Weights of a small transformer language model: width 192, 6 heads of 32.
MLP neurons of a small language model. Each row is named by its layer, matrix (down: output weights) and neuron, and shows model dimensions 64-191. Each number is 128 + 32 x the weight over its row's rms, rounded and kept within 0 to 255. Numbers have three digits each.
A block is one neuron, or neurons of one layer that tend to fire together. After each block is what it responds to, as a language model described it from the Wikipedia text at the highest values.

L3.down127:133129130120143127103156102190132135135061113129137193138075076084146127097181147170145118188147092112135145168163095088117133155092156142122082125076125109051119119110147126068080138179093090150132080124102165157110140088164156104194135167148107110067161117113150129109108138150187183149172143094093079131126202114048124093091109163179128156156149171147153156120122133099104111132177
L3.down210:113109148110154116192061120130134102110131161125172199147112118193152118168163108123119113140113078112133111201167119115153123099123145066125112139122068125076080106059161197160119112102183117109134087158115055101149076159103123068149181175139103096084116178108069105142052124151154133160149138132081121174122136133145165160147125167131196086109079122142093119104091080107081129135106
L3.down314:110159117096103112172123143154139120080138131093149165095131098167055085122101125150113143104171064079103087111127102085088192087106054159201147096138128162135114134134167190092179123056136138106138165116101144138111098128080158158117104192155197144105114189144083097144145154113156128160124131156121132160120149071121123070202105149099110136138165116152129063164129129175127157122179
L3.down373:128141124081157179152135131135144102145051184045213166133153146131126078111143167113147079147144104145101123156133145118118180108174078153081129140135087143110136124087125068136110109112038117153162138134144159119141078161171160207078100163158122135159225129069078150153127113132127086171163133082170125161075104079059125095113156132128123097113086111162112136162165113109100106164121
L3.down412:135112155124101061133166194118143097147110136124179185117131142068054080172142103165087079145137133101148073105111183131121164079121137138130183064143126063084163135122181102058146096144126112128132077084134170128160092094154096138185158137134076165174129112094116119139146118116116163159172099200155119110212190065147193107123159113075123108158088113146156131155121152082088154138203
L3.down569:119116163100135136139209119088143122142044099071149160139176097082110113142129125128126147114117143161155211165176148150083140137147163107084093102082122137104092140109158097143123127168098122140138100137117145133151104156160184096138101161177135064159180059053147149191108113129154101185180142093138084213117119153131170098142108162187143122116085132159120139158101089083172100151058
L3.down670:129096098072129105109110158123102143120200131116142061175124139102157101110146196155186105064140124120101085080087099078181126122126155130123129062103182139102175157201136138102110075149202145166145111142173122064114088124182135101093165109118137173073129085149197142145130093143151125141102160115154117060089141120201121195125162110107175158102156093138150160139137103157128166113104
L3.down726:141077136089148053136138100123094097152070123138154146079139102112158147145090154137137197133131101111195184125145151170081163092146105111163157130127132104135160126120160091094141123114099151057137092153125195095128118104129143171101116104114176118142149104078090115091089172097133123083137170111180117173103133121161135175132110129113125106131139202148149104104161078163133120149081
Description: Verb-ending tokens before objects

L5.down466:156154126139082229157130110124144172083097161115093122143172094114129102104128135097142142149077155097137160119108135165119110189133104080079089120203134095122150135127177115127151098139116121067064100106089169137153141166137159143172081094118142132141099156152125116186101151178079150129150156138163124068130147147073164207159085112106091112117136087136080142069118129121075159135136
Description: Role nouns, word endings

L3.down66:148113156152084165175169129106163125104106114138113132158109116103100172107175147133139121107085108145133124114118113143171108106103070152100135124116091146078089151105202139147178134185098131143127086075149108114143088103031082060117078133138129112124073110076155100129114186113149110149169130156073103105230186204150120095180127123167142093147141138176085116141116162107139137125162
L3.down282:189137143080112176177111151074191132052087129110133130057078128108133171104115107115136111124140157111111116120150162098136137132089069114130173092125145112155082160104140157134133103077084079119134179136092095149179132133117130115113107186173162099114110083140139134168131130103129136133089132184108139139123117072130182106119142095178055163161180192159120105127142083175125137118091
L3.down297:153190123078167061115155187094170182170151095196113036136122148174136163152126160101122085102088098092156101088131137083128102102090078158129121114166149180157148133141113126109174103082165080115158120081089127149092122174079121138084134075089140162084119141151095139146093082118118199085131130112123152117151128136143126176122156115092078118092155048157119110158119084180132162125160
L3.down302:084151101156150109101159071119134099120075133123112119165133162095062087068218110084158132129128099184162141108130132187114097124145136078093110152117152134124102051171153108083171106160070168095182074087155065175182069052127144128116088119112089111151190038083130096105131145127119136170142088114167075150137189146118114152127088115118163120120112154083118107118095176115137116116134
L3.down349:144062101130099169152168127148166114164149068135073097140103109082104083119107145137141104126172136184122106138116162092168132120133163130156149173138200109145149110158127132039135121129088127097074093154152106118180136053180189147077109118100120167165168092125140123119172126150089115146146103143125156127153194162137184134104082101143193115147114154088116106067142158152099091125153
L3.down604:158189127126113147151087129078137149133185134111087086169091124094070168170140117193173121138094139143176129153105123141140153188110140184092148076134155150166142131108133160160059089068142100107171132064098158114145088226092114124107158074076098145195093109129133106225163066120135170102101122084139074130121147138153136151167122131107174103095117109103204148122183136114129173177140
L3.down654:135116082122155112167140127122073102094090115109090069091117134137110139173155121161149128105117164148068053186148083096123124106120152087104170140097139105135163170141105157115177087092165145173134145055100094130104124115169154163125158144105180096114164082130190111190117070145108146132111135092171120122061083187078047091152160095108127152157075199155170172119131135172135170122179
L3.down760:141151102116135092072106173084120155095128150177126105148192110131142090132194050085109104071145153131081072195088134139111142135131160133125120126177105154135148121145127047131084059132147141107191116167167084119170174134098124086099163122111092138080080136118136134109106080130174136115174124142181128140129092133087193171161169168091137205147131107122135130112125128126158118104155
Description: Plural noun endings

L5.down416:144093214133100125124200140175158092120126063132108136099123139117107178141085086131132073124157142223114108124094120107140149123133074060144131110104151191102118125094119141126091180072161126127172133134105151169087100151177099073126082098151115163127067149175130105143178101165101132134131144103168113162112083091119119149055098127126136143085099084172166163142105161156101122140149
Description: Noun and amount onsets

L9.down45:173109163134053143139176131122140065111114169127102190132176131136099130117153167132154114089178155092137062120113123126150045092138187132154169120138119124067151182142113074156069131086147148126137155172121125102112105071096103121101121135166103122131102122105140078143113129117145056111164059159161124172127122091109149107142113092097086147169140112099152165148143177095188147099140
L9.down72:087129162152105175128197077152137071111164135070159097158190108152121126114073168121168130145120129063179132056127159119155096133103113159077111121178078122118130138127046098135116101174159076127093155100074180098161112176115166090143120099134123128109112059119111081117079138144101144115126101143124185151171090116120118131157117096115085100091149082156145200141148164119118065142127
L9.down149:087137192097107089113124062177105105067168196115099116088122153176132161142093106114107112109136141099079099125129060091148107170124162150147137114080136162102142125203088113133149125083117136146103086159138150105137138152116156144138118186152130171145069165138075112086139154154143142076158150127177123157145132090137163183103141118182089130071165023098162151112197105170142098147083
L9.down487:165106104153133187170182175104155108084074168123134088106149123102082125108091124121122131098102146063111113134156084115055095141129095101106124151127133154138119148218182075086092185207133141134112135166155155093143128163155177088137097111175078129139107169131130121152133126076173190154138136101155125147082157152126133126119122155147122083131116185146123134155125124142086069117114
L9.down495:135210229153122135158138113105168118191100141120095168081174135121122177141120083164171152165167118138067149139093069101120082113133123141157130107122121111126120144112068158108106110039099130135090128129176102068135187138156104133158164150119148112157116150107118097157098111140140070143167204080128138162156135069124095125123112188178210107161092108096142120097132135168126083133091
L9.down606:094108146183153116124200151100118109171123127079137047090104159108116094136148182077139142109118110134090193155094164104200114138172160161143133103168132130122105162102087160149161102084097146126151114123111102102125154119105174083116144122106170116161109147175057132091126187115135106101126171126097179153076107148108191129122108153162155099119165138074121085131152078170145093108100
L9.down621:101131168166109054099099107132145149123125133141147105161088141097137172120113073139136150132119143132130039112164099205105184122127141122118134123094110178102160160086129141135138132132179145142048176144106148109158131164100146127167161203137129148145154066115105199085080127130133123080181112128129143106160106092135144142105177135105087047146084132117166153090166153187101049170173
L9.down719:190140138098133125195190155107191133056170145140159115136099118138122159081102089136130168117062144104132130109097147123089134131117107123164132147109119112157131138179174085158139159184117083086096143131130089101131151106114124118174126158156166096152125145164107163169132058151114130127131141141187148124107097113195104104138096114114161128085132208105137076102102128112140150141110
Description: Before a personal name

L5.down432:139086153162113166162111140119130121043104066088111174138156117095115165153148184152113128133131108162156111103169163107051140085159145124137119153133122155066094142179078118095056164116112133118158124126108127147136094114155109123139080060204120146148100113104082057159090171143087116165134087098127114125203165138116122099109117129140100113087126179138132122157141132126166094149183
Description: Transitive verb or preposition heads

L9.down132:180154139168120161163135140138165139120129133143083134063134182128161126154152135103185093122097132161104068112114149100121154184093098165146091167158177128076091157139150103151145125096143152159117171165084112128137142140125140075118130168129126101177092168106051109128083081109090138116187093138135121114073178149157105121153098112139168141128139153096159070148162128106140100099131
L9.down191:139092093133109111124145161132129124083110102121110111116092101087127059157099075162131127109117107139127198158166161167186160108121100150138148137144133108204085151172147197145160146181127175147173124143116126103118113126136127134032169193144085102087133123144146083116156090104102175155125124143121158112172072123116102132179131121160147101161161094168157107099093076110139163111159
L9.down217:152155176129111170187185177163151102148134105100206118107124146107100064109140109103141098128102121172093099107157105135131120099103154134122093148098091169130123142118125114141115105125144133108101130164102160159129130119159147093149076139147108130120047120097163170114153144144119130101168121126187136114182100164131111145089080183255156092098104127086133131135155144131182089128134
L9.down278:142145158116100137105102116180111096111100156114139126142157131150120119162186149162109208163115118130096130133191128081172167111172076101111131145105087142041113111156170127065111119092126109121136176120082128155114129104122170156154138160155076132145136129144133111145118136097107124061116139108098140129094109108169148113077222168143191086158101119198205084136117095123085082161127
L9.down402:131141099119113137107140148130143138115134096111109077111096126123171135147087154161138124142093120173134143202051086101149141155165104151065136175130099184139129090097124142188134127157101151101127138110141168090150108145129088080148136116174179145124152136092110089132156116100129148146123059112169154161125129096141097149151132173156160125169155139142132110114141213155161057138177
L9.down544:097114139138081126153142148163138116104105111143111153082126129148106120176065168130165106120118163111134110116082120102115127075172107111145140157135138120111079129128078208064150171144095147138152146139088153119122123149134082125096229152111118159092129095154121147059075115166131132082082131117128122168155135127069124162114124142131240109105123104131142184174131102072131046131150
L9.down632:101102099143119154098122122125123092123098133108120128102150155108128095183185116095091141159125155080086125161124109070142092096149130069170141146084107168127110154083167137172165106158126138112118148111124150128100126153117151055124161155109154143181093143138114125132134129176122158152184138125182112110134115074102129161101149125138135145083134172106086148114077084109157129196098
L9.down678:118145156131068139135170105157160147067171092078124127102150125103093100108124198124146134171051191116086078153170140139173127089065159185104112162180092140116090111145114151134157090112157135122085126163128138137181168187123117158109212123129131174145107117112142152139051088100147122135158211096174053114172144153089160132137127112085154136169132098047123093105084180174097105113133
Description: Mid-number separators in tables

L5.down580:148126152085156150178143097102107137129105092156096076103159051125089114121124118177154131093111119128139168161104112105161156137118133101161107123084078146105127128180153226199129115087169142114151081130124112115075118167132123134193127169157098116119123153153155093130117067090102145111191119120159153124154067130157088126168133119146118159152105163117147090088118164078112155159122
Description: Plural noun endings

L3.down232:148101144141120131096154150155119110072148155150183169145146171189119203125109150103212125143129116138127177160134140142055118096150095028097102169085096119129154164120117073086111139175125178147131083073153088128143079102089122101168072070165154069156164109119124132118086147198132127209137174120105140138088112106124183092131150139128131157104074160130103088073159137130118138159133
L3.down250:091101113130122089190069146114123094095170126152115177136147147161132118139131109155164153133145080149139074199169122151096132206142074121129142100106121132088068103127137123114147159135140131083164137115135110182114161087069133110139153149144130170128129125175126122153145169135079117112096124159106133124118222129144121167116115079091068144162171146114080122099091142064124121078136
L3.down356:107096117137104095120136162175047175089177167171089072109119222123151167181091171110121164150117172124192133128100149135104100139122108085147154136127156131171161123168129126133127106144104122110133119143159120111128121141087093155106133156104128089143085129121133108153144095144142090134099155156128162154143090042141210201122147129119108102194146137135131068188078178120078143087170
L3.down413:112115090151086136137093100159162118087180130158161098149103098142150183154117097085079133118109120195183160132141109159110078104099177125061135137133085122127138102138086111097141129147223054090167115151130127066123166120054123095122138072093093144182034089126155076137139139162129144108150122134138134115099132121152117133148154143111087129095117195118168090152104184124162124136132
L3.down496:056133097129197135122103107186120105105137094168049158176134144137101142142153074116136125135092081092163133161136128115166150168090198173096091135120124123145172148096130101164120150176144149187064089101098132130090122140136121154124133099111108091106080159125134100074177133120114175133156121118051107138122148131123147143175110149202127141147195124087151087094142157167124105182098
L3.down560:082121164116127120171112133131167083121155138150104121117155162161112150065095099127085079165131141087134115115131135134131148087110157160094195123149140204097116182111101124036147149150114145149153096155123132143202099156120121134159171114082125084117176097129123203131149173149118088136117115140135152168137088074110072128125130110101144148201179111130089030147114185149121123125179
L3.down624:120100137138097099087135146215099104158123173161147079163137040122161133132120173144109134055162168147095093158186126095158207170139190125088132148142148100072128139111084141137166111119085060120123135132141127178149135107146153116116158105140138130113115081166123134135168176183105192122120114121089156104162152153083146126173129066174159131141106120182100112128148215116123154109123
L3.down649:134124180158124115107077191092177140189153144200140113095130142168162084147171116137110119130096160089113109083188142131096147150105132163161146126130157108133136163122058131165145125200101079152135121119125099152093135166125134210088150141132073137172129142132112205121126140077106135137096169189154113122167117146102099132158129111120105139166136099118116127123072173138112126129152
Description: Word-initial fragments and £

L3.down16:110110156161133135057097128118172146134159131103100141169152110121117124131097133139184116108105107153094127133124139168174098089120099085133106112135150135180112097121137121126109058110181155106130117131170095066173122119176135164134167212122079190123161162157141128172123117143145109095068157158160100160072095112117120181127102137104123150152091146132206087123142129127111110170122
L3.down214:116136115039072169129144116134165187115096057142124107126169072103120145151163162145167140128143137157112190154163141124177157160116092160152102172094098115154112162104160136093144147133201157140144095146092136100171119119139180091140112146078113107120145071066070104084078065131139113168127176150103153183119112146085126095074207120156130109181108110135149100131097068114126082186154
L3.down308:160151189126127126097135163185132076129163131170148106081130150133108116107125162136144127135179092088102107107145126095129118101142126126162128122111150157052178151143138164113096103100145072084100091163137127156119096145133131177159196160154204123130197193149117134123159110147164131145114124141093078139105127093160071213161122149121076165133140088097114119128190166107060122128153
L3.down324:106141154100142168112134127179145073133164140177112148196135118082090164150112135087127066113098155141078125117099116158148105138112141133189118150078169081178142111144166113170087188065142097157165131157134132061187127050182187126118100127116190035088111136167158115153127140112067129140100116183152145097109093097175101140135115140196173105109110178099163111117167078087097173107095
L3.down326:135148173138106157143029104176158108131140168125190122071080118137087103190090182154153108135149102133113146117118129116108164133102141056152119168127160097097177140127140131152178135153132139124129106110123148166179053101118139136148198098128187122117066057212115093103196079128113089103102128149108117134082114158147153191176095137110120136185162119104106188141127117074088125100190
L3.down728:137119192161118123124129121136172118137116105137112180137157141202157134122124118203104124128078136104125104084143095148148105114191144139180160116104110141097108099151136158105116130085154128119199116146150153094165176124151148106156123159142103123121093168142124117060192077084145112123107145173211048116130130099100154149093099162124124120103174070169129007135124051112125111095144
L3.down739:129150140133179124077110096177131075129191137145119162102172170173134218146131099125126076085146194115172092116139152139177131166152103154135102094099145131111098122152123152169090113094112120122121115114114112136146151062116171067128122096148105144139224153109162077138145140142109193147140137099177158093082151104117208156122052130063133143107135117147107117183125140093097138050124
L3.down752:199126156089093128133147133138113112128106092110125168155168177148105139137128186155105151129168153161125083127139117145151131136178130094134121122140091157191093094115149106235096086113148111136089124136174045114114142168103151144142083128133112150128186123084126112182125183081050116178150169118121093164127068123112104165064082165126120127137084109138173152143157128146076132132115
Description: Person titles before names

L9.down82:117156161099091095123127077094092134125177141152092117184147157111115195125171135126159154115139108109149075145143106140138124156164137175149108147115158137134173041080100108126062140139089151112112147165121140111097162064149134130116199116150184080159131184111155141111115098149126181129161109119145116122101117179171093114099130174095089128127127162162185185093110155150110108049081
L9.down363:154077150106153128129111139059195116112183229110118111090127124112147186089148174112129088096093181128164130124201059177127141119173115122111124103140102124178117084174118098134152083098075128146149075108127128161090083148180078138151107139123146151119103121126168147170088084126166130159129108152136066090122178181184067177124141115084121151116124131116135124105083158171147180074090
L9.down388:134162179112100162122153128094203088119086205164075106117133111172109161110081136157099143144132124092166147157137184049114125111131054141077131131084094132098121124157118193109072106186136143185157144112107166158098115147135160114146124148135111114176135101119092105121153139094169115151142140099199187174144082128143144158093079143093118104116135126147112189124111160125181209141117
L9.down410:127114156128123108144139064176126142144143190094138138136131151143101047121134193170169157109143144089105097086098148107088144146147112131152081108092158119155170061066126147165100113174133147144086184092211200124141153138188174142124101151073079108129088190170109153049105120089107171104054103132138123061122147131142091136168114114109106102134117143126134101161137110129147119119101
L9.down468:157153125136078109170131140216124099059147143157162174099106130145152083141160143179140134100072155061061038117153130103111174083133081142145089143183125091143110120148171083113180127107101122119113154085117171122121142088117123181150156102131070062169159115149109159133134135145164070140109195177115176158188078065142124123098165134128111061090146151190111082131122102147142120144119
L9.down489:163153174134122130196096166115136132106113157074133111139133100100089125109201145136088122194182150070183059168096055115125098136128131092137167146168186163096161124128156089086123169137128167088179187132121069146148168131148180085150168152110067154122142089113126104150127091115188192155154140096151147057109147066145073118082137141076153117146110089068155105159176135148097151116119
L9.down601:134125079111141114111091136103192107144170195089082172119135090132125174080173143099129116111107153083102165088145123152119172109060139156127129171134124140161138146136107181126180139099120148118175125089076084100070137186147090168093140104131134121066115137143172199149184082139084169171098132100134127154161122151163110126076111103112142149164182097096077114118132104108121096139193
L9.down612:107165152125157079095150083137130151111080182151105101078137118123121078114137140142182153116139147120188084150131154087123118131197100119154162095131108085180115149154117147151186162190079106147108101100079144142169194089199166124141127132145106109144160136110094158160056084133057103088125114109156120137170117141174146188084177143120106086119108129154121049096162143093152158134082
Description: Verb-initial word fragments